Part of a small language model's weights: MLP 896 tanh GELU, LayerNorm before each block.
MLP neurons of a small language model. Each row is named by its layer, matrix (down: output weights) and neuron, and shows model dimensions 149-244. Each number is 50 + 15 x the weight over its row's rms, rounded and kept within 0 to 99.
A block is one neuron, or neurons of one layer that tend to fire together. After each block is what it responds to, as a language model described it from the Wikipedia text at the highest values.

L2.down817:54 67 33 50 67 53 39 48 16 72 47 35 55 39 61 59 51 50 37 69 49 57 54 59 49 56 62 54 39 80 40 37 37 59 40 50 55 19 54 70 55 44 66 55 23 70 42 54 62 32 78 23 40 64 44 52 56 79 50 51 39 37 48 52 45 55 47 34 64 26 69 45 75 53 30 32 63 67 41 81 46 43 46 55 42 71 31 67 67 73 50 45 41 52 34 58
Responds to: Word completions and table separators

L6.down437:36 30 15 40 15 49 44 49 33 54 26 69 51 51 33 52 38 58 32 32 51 55 54 42 54 38 69 60 54 37 30 59 34 34 55 70 36 55 51 48 49 73 51 25 50 28 40 41 62 46 70 61 24 53 53 28 58 63 29 68 33 51 51 18 56 66 63 47 61 66 37 45 36 61 60 31 50 51 46 95 63 61 76 46 58 50 49 66 68 44 62 59 55 63 55 56
L6.down545:40 34 42 40 39 33 21 50 71 50 20 59 35 35 77 32 73 60 51 62 48 61 55 47 46 11 65 79 62 53 68 68 57 73 48 39 30 82 15 49 51 09 51 55 57 51 71 52 75 47 44 70 54 42 52 54 77 70 44 54 28 63 75 44 49 58 63 69 30 26 43 35 33 49 67 42 41 45 80 55 25 27 62 63 45 68 41 47 57 59 59 63 42 37 72 63
L6.down759:50 33 58 40 68 68 34 32 55 57 33 42 64 38 15 29 58 70 62 34 58 75 52 25 65 68 78 70 52 44 62 61 53 37 53 44 30 73 38 43 57 59 62 43 63 66 61 43 22 32 32 74 48 40 82 75 59 77 68 54 56 71 55 58 26 40 76 42 64 58 32 65 26 46 41 45 37 67 44 58 62 25 40 61 36 20 48 44 33 61 43 50 40 15 61 37
L6.down830:29 38 40 63 47 34 60 74 62 61 38 36 32 45 42 42 27 45 61 53 64 40 50 46 42 51 88 45 60 27 47 33 39 56 69 63 42 75 58 21 41 32 63 40 45 63 54 34 30 51 44 55 40 53 45 58 68 41 39 68 79 54 53 27 49 53 80 31 51 58 58 48 30 54 58 06 63 52 54 49 61 69 56 39 60 54 40 74 53 54 78 73 43 42 66 45
Responds to: Role-assigning "as"

L4.down332:31 70 50 71 68 69 56 52 25 34 32 42 53 53 30 55 59 37 58 49 41 60 40 05 46 47 70 40 44 52 44 30 56 45 69 50 39 59 38 54 33 57 47 40 31 67 29 30 16 42 39 62 36 23 55 72 46 67 58 05 57 35 77 43 34 43 69 43 51 62 48 72 67 52 70 42 66 33 41 35 42 64 70 50 58 30 28 69 33 19 32 38 61 77 51 36
L4.down395:36 63 55 54 47 60 47 44 66 38 50 51 69 27 49 55 46 72 66 48 62 44 46 44 68 44 70 34 49 30 52 41 13 55 52 50 59 55 62 43 55 20 54 33 51 57 70 30 56 40 64 73 68 56 78 69 65 42 35 49 53 38 55 42 68 44 44 61 65 58 52 70 21 41 35 22 47 45 44 36 70 53 74 48 19 64 64 37 56 52 23 35 48 42 69 37
L4.down398:61 30 35 53 62 65 53 21 55 54 81 55 38 45 52 46 64 44 56 37 70 56 58 35 45 34 43 41 63 56 44 42 63 47 64 52 57 50 54 83 83 58 60 72 69 57 24 49 34 34 36 76 65 40 47 43 50 62 33 52 61 28 41 44 34 69 45 55 33 55 47 23 57 81 33 84 61 47 51 56 35 42 56 62 49 52 72 26 45 42 83 51 49 23 60 41
L4.down795:57 66 64 58 72 54 53 58 50 65 48 46 19 66 46 28 62 69 51 65 37 70 32 35 52 70 02 50 67 41 55 22 58 40 52 57 52 58 52 51 52 42 46 42 40 56 56 57 47 42 39 72 71 61 36 46 54 34 42 53 64 53 45 24 42 55 51 60 60 63 78 63 53 51 41 67 52 67 47 38 33 42 76 69 44 56 42 44 57 51 64 65 42 58 46 66
Responds to: Verb-completing word pieces

L4.down25:44 59 19 29 30 71 20 38 34 48 64 58 45 63 38 61 66 75 53 56 65 61 59 52 62 56 47 51 44 42 63 72 58 53 43 78 50 59 44 35 68 39 61 36 35 49 39 48 73 58 63 60 20 38 53 55 51 73 32 54 60 49 73 45 63 39 35 62 63 29 32 39 22 60 64 50 32 40 68 41 60 25 43 43 36 44 52 56 48 76 54 49 67 52 80 69
L4.down61:48 41 82 40 36 79 41 67 66 80 49 57 56 50 33 47 54 41 43 38 71 64 43 37 76 36 36 51 41 62 58 64 62 94 56 46 38 61 66 57 68 62 40 49 70 25 70 36 39 51 48 41 51 45 63 43 71 59 30 51 35 58 49 43 42 66 52 66 65 45 14 71 79 52 61 45 65 45 71 47 75 32 54 53 62 81 52 64 74 50 25 43 56 40 52 53
L4.down100:33 78 43 47 56 39 28 63 29 43 62 60 42 38 83 35 21 25 41 37 58 45 36 54 55 46 46 32 29 54 41 61 60 31 28 50 62 62 51 58 62 64 42 38 50 47 51 21 55 49 49 45 65 49 37 61 23 48 44 75 57 39 38 41 54 43 36 51 41 51 21 39 40 25 68 57 69 42 40 34 63 28 46 82 43 45 46 46 62 54 68 58 53 54 35 48
L4.down728:72 55 44 87 49 52 33 22 60 43 29 52 67 28 60 49 23 38 59 49 38 48 54 37 80 55 47 31 55 29 72 47 24 40 68 70 34 38 58 49 38 55 43 34 50 50 51 53 77 54 22 38 41 56 69 59 33 63 66 58 40 51 52 53 45 53 34 39 58 30 46 52 36 31 38 55 58 45 71 46 34 50 39 48 60 17 57 37 60 58 73 44 58 65 56 52
Responds to: Word "as"

L4.down20:21 39 42 41 39 35 46 45 35 61 68 77 42 55 71 64 62 41 39 64 28 48 28 42 67 49 43 39 33 47 59 52 53 51 67 61 75 48 59 44 51 72 46 71 59 63 48 60 28 69 33 75 63 45 18 43 33 42 30 79 56 40 36 57 51 63 31 40 41 42 61 41 41 43 21 36 21 60 47 58 73 35 48 61 31 49 23 62 81 37 58 63 24 46 34 71
L4.down90:79 18 63 38 67 52 42 60 51 68 63 46 56 59 41 47 53 57 65 33 63 29 52 50 98 61 37 63 41 44 49 47 57 35 75 68 54 68 37 52 62 53 27 46 52 47 68 62 70 46 43 46 54 74 52 78 22 55 31 65 59 55 76 47 42 60 57 50 67 48 46 57 57 45 54 50 50 67 44 50 52 09 51 55 39 73 50 70 70 57 37 49 52 54 37 62
L4.down281:54 46 44 39 41 47 57 23 58 52 28 43 66 53 30 29 79 47 23 93 66 61 69 46 72 60 65 63 43 50 46 30 74 36 59 30 48 72 63 28 52 58 36 61 18 34 33 45 47 43 56 56 43 58 75 42 54 23 45 37 51 09 43 40 52 45 47 50 63 37 56 47 26 45 46 55 61 55 33 45 38 87 54 57 64 36 39 47 52 39 24 49 57 55 57 44
L4.down770:71 41 41 53 34 58 43 30 34 49 62 56 52 29 42 50 50 61 40 22 23 49 62 57 36 53 59 79 49 70 72 47 69 52 51 60 46 46 47 58 75 70 34 67 59 37 40 39 28 32 54 49 52 32 45 28 56 48 54 64 42 49 11 02 59 41 46 68 50 51 61 28 39 32 32 43 68 43 51 48 33 88 47 45 57 51 64 44 62 27 41 56 62 60 48 48
Responds to: Wiki heading closers

L4.down26:67 44 27 65 28 46 48 49 37 28 55 74 57 57 48 29 48 42 45 45 50 60 59 53 50 46 40 27 73 74 67 55 54 33 57 63 34 38 38 43 41 19 89 45 31 56 47 60 49 69 66 26 54 31 64 43 52 31 52 60 10 78 38 48 46 50 56 46 37 72 44 40 47 56 56 34 50 34 81 57 80 36 19 67 66 21 61 37 48 23 40 56 55 57 63 37
L4.down117:58 51 46 36 66 35 56 36 29 47 00 42 77 45 60 50 60 59 48 46 42 24 31 67 26 62 62 57 29 56 37 32 26 44 70 13 50 64 52 58 53 59 79 46 46 53 68 68 41 44 58 37 53 26 38 37 57 56 61 23 44 58 63 25 31 49 67 46 53 58 87 53 89 67 27 42 38 47 40 70 43 64 15 39 22 47 57 43 65 36 44 50 77 53 70 53
L4.down297:64 48 49 40 25 68 65 66 35 68 28 49 26 30 39 68 44 40 41 47 41 51 29 60 44 45 51 48 52 80 50 46 40 44 08 35 75 61 56 57 30 47 25 40 28 22 54 21 69 51 73 67 68 50 57 38 46 42 38 57 37 49 51 49 71 37 82 31 47 73 58 55 55 35 77 26 35 44 45 47 68 48 55 43 47 50 13 56 31 44 51 52 69 31 47 56
L4.down883:45 37 73 56 35 34 57 60 38 36 62 30 64 66 33 25 72 46 31 46 46 45 35 79 42 46 80 32 49 39 41 55 54 38 72 69 37 32 78 30 23 39 37 46 68 51 69 91 48 78 59 55 69 46 29 58 65 39 42 58 60 50 38 55 47 73 60 66 30 17 71 65 36 53 51 20 50 17 55 56 43 89 33 46 41 58 65 49 21 33 68 58 43 38 52 87
Responds to: Second word-piece after a consonant onset

L2.down856:46 70 27 57 36 39 41 45 47 49 41 55 30 36 70 42 34 44 61 51 41 83 60 58 57 78 56 34 57 49 40 35 41 67 85 44 27 64 57 55 37 34 76 43 66 55 21 30 56 70 42 62 35 38 59 59 34 68 33 52 46 53 63 45 60 62 44 34 46 63 48 70 69 96 66 41 37 47 62 54 51 62 63 44 58 36 32 45 37 78 41 49 55 29 74 34
Responds to: Word "as" connector

L4.down425:40 60 37 46 72 39 37 42 53 62 31 29 48 62 32 63 63 11 26 39 36 39 64 61 42 44 48 69 40 60 50 48 23 55 55 64 38 39 47 26 05 58 43 48 30 63 64 46 65 54 32 47 31 70 54 81 55 61 42 57 26 53 38 66 52 27 40 62 44 25 40 61 45 27 53 55 45 52 39 50 24 51 61 58 44 80 55 34 59 38 53 41 45 48 38 47
L4.down660:17 38 37 39 31 80 07 37 35 47 68 42 64 45 44 47 49 58 61 33 36 59 39 47 70 31 72 52 37 56 55 56 64 33 71 44 32 24 50 41 68 58 50 31 41 49 80 68 45 51 64 71 50 48 19 96 41 59 46 38 65 49 67 41 47 40 44 44 41 82 34 41 63 31 41 66 40 50 22 70 51 39 51 67 30 62 49 65 53 44 17 41 44 44 53 53
L4.down715:48 30 36 38 50 57 42 37 55 48 47 67 49 50 71 44 50 77 40 63 38 50 62 38 66 29 40 45 34 79 36 46 32 55 55 60 55 36 42 62 35 47 60 49 75 67 49 65 52 44 56 66 52 83 45 72 61 26 66 64 60 45 65 72 47 50 66 56 59 54 63 67 47 84 29 62 45 33 40 31 39 49 52 45 51 39 42 42 64 60 51 46 50 54 47 54
L4.down754:47 26 56 81 36 73 52 50 78 65 59 34 65 28 39 47 60 40 67 38 71 64 31 46 71 45 68 47 75 55 39 84 49 38 59 41 45 50 29 23 83 64 39 45 94 32 56 45 46 83 60 72 48 42 83 50 43 57 49 63 31 50 24 56 54 71 56 65 58 41 60 46 29 22 39 34 63 33 64 48 44 44 35 47 47 69 69 50 39 45 57 40 67 84 55 49
Responds to: Word-internal second fragments

L6.down282:31 53 46 41 52 62 26 70 52 37 53 51 26 70 61 46 25 54 53 54 52 72 56 59 41 53 42 67 35 23 33 54 65 38 51 52 53 68 37 50 54 56 34 63 29 62 60 39 48 60 31 53 10 25 47 56 45 54 61 51 82 34 83 45 45 57 41 28 48 66 55 67 44 62 70 43 83 63 46 40 68 09 53 63 65 46 38 60 34 25 45 58 50 32 21 27
L6.down332:56 35 55 53 70 43 52 41 60 46 46 41 29 43 59 52 82 40 39 73 48 53 42 14 69 67 36 54 99 38 72 36 49 68 28 64 62 56 43 59 53 47 43 66 68 38 60 76 78 62 34 62 76 58 25 34 51 34 27 49 36 45 30 40 52 37 75 43 66 61 57 51 55 63 77 73 66 62 77 56 43 17 45 60 62 58 42 58 38 68 44 49 54 42 44 64
L6.down389:49 46 39 57 54 19 60 63 34 79 40 58 48 73 39 53 70 52 35 27 40 47 62 53 49 18 45 38 43 29 49 41 39 52 37 26 61 36 52 46 37 75 47 44 41 53 63 72 28 45 42 52 63 43 59 55 44 73 53 49 19 41 64 33 49 39 58 71 56 30 64 58 48 75 37 39 38 69 24 51 64 74 45 58 53 42 61 43 48 81 48 74 42 54 45 69
L6.down879:16 47 23 42 64 45 78 67 57 40 63 25 70 45 64 43 52 30 26 41 46 64 47 72 56 48 37 60 81 81 33 38 69 32 31 37 52 52 39 41 24 58 51 62 69 43 74 12 69 48 43 57 46 90 67 35 48 50 29 47 78 65 72 25 68 66 50 51 27 54 36 44 58 50 23 48 64 68 61 55 40 40 71 68 31 43 20 63 17 49 39 53 55 47 45 53
Responds to: Mid-word fragment continuation

L6.down85:47 34 38 54 44 49 50 33 41 44 50 47 60 32 42 60 65 60 36 41 57 51 51 23 65 54 55 56 53 56 57 21 63 37 30 39 23 34 43 32 23 66 68 24 50 73 44 45 50 49 76 57 40 33 62 58 48 35 27 32 53 24 46 57 34 53 68 40 43 74 58 25 68 58 28 53 66 27 41 42 81 41 88 21 57 55 46 46 47 57 38 31 45 66 58 44
L6.down356:38 35 29 84 56 56 26 52 51 54 65 66 34 54 58 66 38 27 49 41 60 36 48 67 52 67 59 53 58 61 38 47 49 70 76 43 70 70 76 63 68 31 67 91 62 46 76 36 40 59 52 26 64 51 49 32 70 37 71 36 66 47 62 36 53 48 50 58 78 41 29 57 52 54 70 69 58 45 38 43 43 52 34 79 59 79 43 65 35 25 65 52 55 59 24 63
L6.down444:14 70 46 54 55 40 28 34 42 65 68 30 53 57 46 46 86 35 53 51 28 51 46 61 44 14 33 61 38 52 61 83 54 63 15 47 44 35 67 60 38 31 62 33 63 46 55 37 39 45 49 56 67 37 33 42 59 59 50 75 71 50 56 66 60 69 55 55 49 26 28 73 66 34 59 41 81 48 62 40 33 60 43 52 29 67 40 52 43 74 51 39 11 41 30 42
L6.down872:65 45 47 62 72 62 50 41 77 52 06 58 37 55 48 53 47 42 50 60 36 29 49 38 16 35 66 32 63 62 36 55 60 54 38 64 14 54 71 49 52 50 64 59 56 50 41 57 33 47 59 21 48 75 58 60 74 59 52 46 46 57 56 31 67 24 34 48 58 11 24 65 70 63 42 63 40 44 52 33 52 61 53 32 79 76 34 57 83 41 39 54 40 64 35 66
Responds to: Main verb after subject

L6.down29:77 50 29 46 31 45 66 43 41 65 66 67 39 33 63 42 43 48 72 30 66 34 64 64 83 69 41 81 47 55 52 60 33 41 74 49 65 74 36 18 63 37 87 75 62 41 55 44 33 17 40 53 56 43 36 64 23 40 38 52 49 53 39 72 42 58 50 56 45 41 44 47 86 43 57 34 64 63 55 26 57 29 34 58 47 49 47 38 45 37 23 64 45 39 52 34
L6.down57:55 28 80 22 78 41 30 68 33 59 43 25 64 54 53 35 57 32 44 42 53 59 47 23 47 33 39 38 24 58 79 51 28 59 78 60 09 48 40 50 67 43 27 41 38 25 76 55 51 55 64 59 57 41 40 75 44 56 33 46 26 50 53 50 40 46 79 77 55 37 47 60 40 48 37 51 40 40 51 43 52 50 33 32 21 36 27 41 30 60 44 61 47 35 42 40
L6.down151:54 43 43 53 47 55 49 28 56 24 81 19 37 39 13 36 51 33 57 33 47 24 48 63 50 61 49 55 65 72 37 42 47 57 41 38 55 12 41 67 56 53 66 54 67 47 52 56 46 52 61 17 29 77 49 59 39 42 41 52 88 51 51 45 58 44 78 40 59 51 48 66 64 50 34 53 68 79 55 62 36 44 65 46 49 60 55 37 54 38 48 44 38 53 43 52
L6.down489:63 55 52 50 46 41 37 25 74 46 26 45 63 19 70 53 74 47 40 72 69 63 53 40 38 55 62 36 46 74 52 73 57 33 55 66 44 50 66 37 35 35 37 74 65 71 30 46 84 60 40 43 32 60 70 46 38 26 32 25 44 31 44 66 34 64 54 54 36 56 36 47 37 46 75 53 77 52 49 63 56 57 42 74 65 24 42 65 46 21 54 46 57 55 35 49
Responds to: Heading-line terminators

L2.down204:58 47 61 58 39 42 60 49 20 59 48 42 40 48 26 70 55 72 69 62 42 45 45 40 62 51 40 23 62 45 59 55 44 30 47 51 28 33 37 64 50 31 43 45 39 40 42 36 65 65 80 47 66 64 64 34 80 56 48 65 53 48 33 71 54 25 40 47 38 47 66 36 34 51 38 32 53 68 35 48 65 60 73 40 51 66 56 33 45 28 41 59 51 64 72 63
Responds to: Mid-word stem fragments

L2.down307:40 42 58 56 77 57 51 80 49 60 37 59 56 66 41 41 54 72 68 47 34 22 44 50 74 23 34 40 63 45 68 63 31 79 49 61 47 37 46 69 27 48 49 50 37 34 58 38 40 65 52 41 36 09 32 45 27 26 31 48 43 59 25 52 43 26 30 53 59 52 52 48 61 36 36 51 63 63 58 14 42 47 70 62 64 47 63 47 33 62 64 59 31 59 40 49
Responds to: Wiki heading equals signs

L6.down80:36 58 61 41 29 47 34 42 56 69 26 57 47 59 55 38 86 61 63 46 23 43 64 62 28 37 56 49 57 20 55 43 69 50 50 40 61 36 40 53 54 70 68 91 35 69 28 60 44 62 30 34 48 65 42 47 24 72 69 41 66 62 63 73 53 60 40 29 57 37 47 71 32 29 34 43 35 63 36 63 54 43 46 37 43 41 50 39 53 14 47 82 52 38 44 60
L6.down84:42 50 34 39 43 55 52 33 47 57 52 19 40 45 92 71 62 30 56 38 60 57 30 42 55 47 28 63 60 42 45 46 87 38 52 47 61 58 00 43 66 48 53 30 53 59 52 46 23 54 58 37 29 81 42 28 29 38 54 43 61 41 41 62 30 59 48 34 58 46 38 53 65 46 54 69 60 68 38 35 45 29 68 49 51 41 45 46 54 19 64 47 66 64 21 46
L6.down708:21 59 65 64 64 48 55 23 30 45 42 58 58 48 62 55 43 59 47 43 27 54 58 43 31 56 57 46 46 61 27 47 47 42 63 46 44 53 32 54 72 67 30 64 62 81 38 19 52 35 61 46 59 63 66 38 37 41 43 81 37 55 64 40 24 63 50 36 46 62 69 66 56 38 43 19 60 75 48 42 86 35 10 46 62 42 42 53 63 54 70 52 72 42 55 62
L6.down849:62 37 47 34 55 57 53 55 32 48 47 37 71 64 50 53 56 45 42 35 52 40 30 41 63 71 53 84 34 71 40 64 51 63 43 50 45 53 76 49 58 58 45 39 50 49 27 45 66 46 75 65 59 39 52 28 44 38 59 21 68 61 25 54 30 64 32 38 58 78 55 54 64 56 30 57 64 36 42 54 66 49 61 60 38 85 70 81 69 37 53 56 77 48 41 39
Responds to: Person role nouns

L2.down157:62 41 13 46 47 52 51 77 41 46 56 62 27 39 75 83 67 67 23 57 50 70 34 49 39 22 57 22 52 71 23 12 50 57 42 21 28 30 61 16 61 30 60 47 54 60 40 47 25 50 28 50 47 57 49 54 60 54 71 29 55 54 74 72 31 54 40 72 88 52 64 31 30 50 56 55 84 81 70 57 35 46 50 67 56 45 63 48 37 24 39 88 56 46 21 45
Responds to: Word-initial w fragment

L4.down27:33 46 60 45 38 37 65 47 62 55 34 51 88 58 46 49 57 83 49 45 66 38 49 61 41 55 70 56 73 63 32 50 73 57 42 32 89 15 55 42 29 43 75 66 64 47 19 91 65 47 23 49 67 51 55 63 51 26 53 64 46 20 43 69 42 40 36 37 54 50 31 46 83 67 29 29 55 53 28 46 54 41 60 50 50 84 20 74 69 55 57 78 27 40 48 60
L4.down293:35 49 51 45 39 46 54 52 44 68 45 31 62 42 73 48 50 76 60 74 65 44 59 74 33 34 52 60 54 39 44 25 45 76 43 79 35 46 30 29 51 63 59 63 34 35 58 53 55 53 47 30 71 60 46 24 52 58 28 49 51 39 38 09 77 37 55 54 35 43 69 49 46 46 46 45 46 38 37 28 47 42 24 34 48 60 51 57 45 74 37 66 46 36 62 34
L4.down351:46 43 31 36 54 57 42 56 49 59 64 50 40 78 62 61 61 58 28 47 38 59 66 23 40 16 66 71 58 57 19 28 53 81 61 57 60 18 40 63 70 48 57 51 47 29 21 60 70 45 41 63 57 42 44 17 56 44 51 50 42 42 39 59 50 64 50 32 71 46 65 38 75 71 25 63 52 70 59 43 77 37 56 43 52 67 69 65 62 56 00 51 71 32 63 70
L4.down785:26 36 51 54 43 43 40 74 26 74 46 46 63 85 54 27 28 46 38 42 63 57 60 69 57 44 61 53 58 49 60 32 69 61 58 71 46 42 60 30 38 35 57 54 56 10 22 60 25 47 58 55 60 60 23 46 33 50 46 59 70 50 39 57 90 71 70 30 49 59 46 65 54 52 18 68 63 45 36 50 54 46 61 29 58 54 40 49 58 59 39 72 74 48 40 42
Responds to: Occupation noun endings

L4.down493:59 62 46 63 37 67 47 70 70 59 48 48 53 54 40 49 35 51 59 58 78 72 52 48 54 39 53 30 22 33 56 38 32 50 43 50 30 58 31 37 47 20 64 41 67 67 54 55 55 56 39 73 37 03 56 34 41 35 76 19 48 50 59 73 62 24 77 58 40 37 59 35 38 21 36 52 35 39 65 47 40 34 36 66 61 33 57 35 64 54 18 39 49 55 57 23
L4.down539:34 66 27 33 54 52 41 27 52 69 33 77 53 55 14 49 52 65 58 79 75 30 47 58 53 42 29 79 59 56 51 48 40 56 38 41 53 32 51 54 60 51 53 24 68 37 52 35 38 35 39 58 63 27 30 49 37 57 42 60 57 59 62 32 36 39 59 73 46 31 72 62 41 62 61 37 50 44 55 59 40 49 66 64 55 50 37 59 49 51 49 40 52 46 54 54
L4.down588:32 57 53 49 58 50 57 55 28 53 51 58 57 74 54 63 66 41 70 68 74 55 68 59 42 76 84 57 48 27 39 09 44 58 72 43 65 67 66 49 63 67 32 35 37 65 70 76 47 23 70 38 28 72 31 94 52 66 43 64 59 41 35 60 70 72 67 50 40 62 48 71 56 55 70 47 46 25 31 43 60 51 44 61 49 52 62 26 58 58 88 66 45 62 24 58
L4.down600:50 51 61 38 54 18 33 40 50 52 38 48 55 38 79 23 57 59 37 29 40 30 54 34 14 66 46 37 16 45 43 60 50 41 46 60 48 36 39 32 50 27 51 28 56 59 44 38 25 74 62 28 70 51 38 67 54 58 58 51 50 38 56 24 54 45 47 55 38 68 64 19 56 49 60 49 97 25 35 44 48 34 40 81 56 70 82 61 55 46 51 38 54 42 56 34
Responds to: Mid-word fragment tokens

L2.down295:73 61 38 67 51 59 32 45 56 37 48 34 41 40 64 63 65 38 27 58 41 59 15 70 11 50 28 51 62 49 66 65 53 47 48 62 74 60 52 40 18 45 64 57 77 42 50 58 53 48 52 31 36 80 52 73 52 57 77 54 37 39 51 55 31 25 60 70 58 72 57 47 40 54 53 46 47 53 35 42 58 50 75 35 56 35 35 36 55 42 85 60 78 50 37 49
Responds to: Compound hyphens

L2.down616:51 34 72 36 40 38 42 31 57 62 63 66 57 48 46 67 42 46 72 42 56 36 53 69 54 48 80 20 36 44 69 37 38 57 58 50 58 50 66 50 57 41 60 47 50 41 51 68 49 21 33 53 71 29 41 69 49 66 65 53 60 37 53 54 52 18 56 53 37 40 50 62 40 42 57 61 34 51 36 52 41 37 36 67 47 39 78 47 62 40 26 51 54 17 49 43
Responds to: Verb stem completion

L6.down63:56 36 52 21 45 30 45 57 23 47 53 50 66 44 49 48 45 52 60 42 66 46 57 52 54 35 39 57 36 69 42 56 63 52 61 37 52 26 53 77 50 52 43 48 81 40 66 68 49 60 37 36 55 60 78 60 59 38 46 28 57 48 54 26 49 52 37 52 63 64 51 38 44 65 56 49 52 21 57 65 39 29 39 67 17 75 55 36 48 50 63 58 44 46 88 56
L6.down179:80 65 54 51 23 33 48 30 53 45 32 67 47 70 38 34 59 43 46 60 28 68 38 57 62 33 53 71 78 43 30 92 42 64 55 65 44 43 69 51 46 37 49 31 40 61 39 71 33 51 64 36 65 44 50 29 78 57 66 48 51 74 54 41 48 47 42 60 39 79 53 30 61 38 47 47 19 52 34 58 41 61 48 12 62 46 64 46 56 57 57 33 43 51 52 37
L6.down622:48 78 69 24 47 54 27 57 57 60 75 41 33 23 54 48 31 46 61 52 30 61 61 41 69 52 61 46 40 85 44 12 44 38 53 29 58 16 41 49 35 60 33 35 40 63 54 33 27 53 29 50 52 73 67 56 50 46 60 30 36 35 59 51 55 51 13 49 74 65 50 33 44 79 64 57 56 79 45 39 35 45 86 43 18 38 51 45 40 37 55 45 27 49 39 61
L6.down720:07 47 39 57 71 42 84 34 49 56 71 43 36 52 53 48 27 15 41 70 37 47 29 63 71 38 50 40 43 59 63 59 45 50 53 49 54 58 32 70 44 36 42 42 67 66 59 67 60 41 54 08 47 79 63 42 51 26 55 78 43 55 18 66 59 37 44 60 45 30 55 43 39 51 45 40 44 62 58 37 84 59 65 54 75 78 55 46 17 63 46 34 48 58 73 34
Responds to: Split word-initial s/w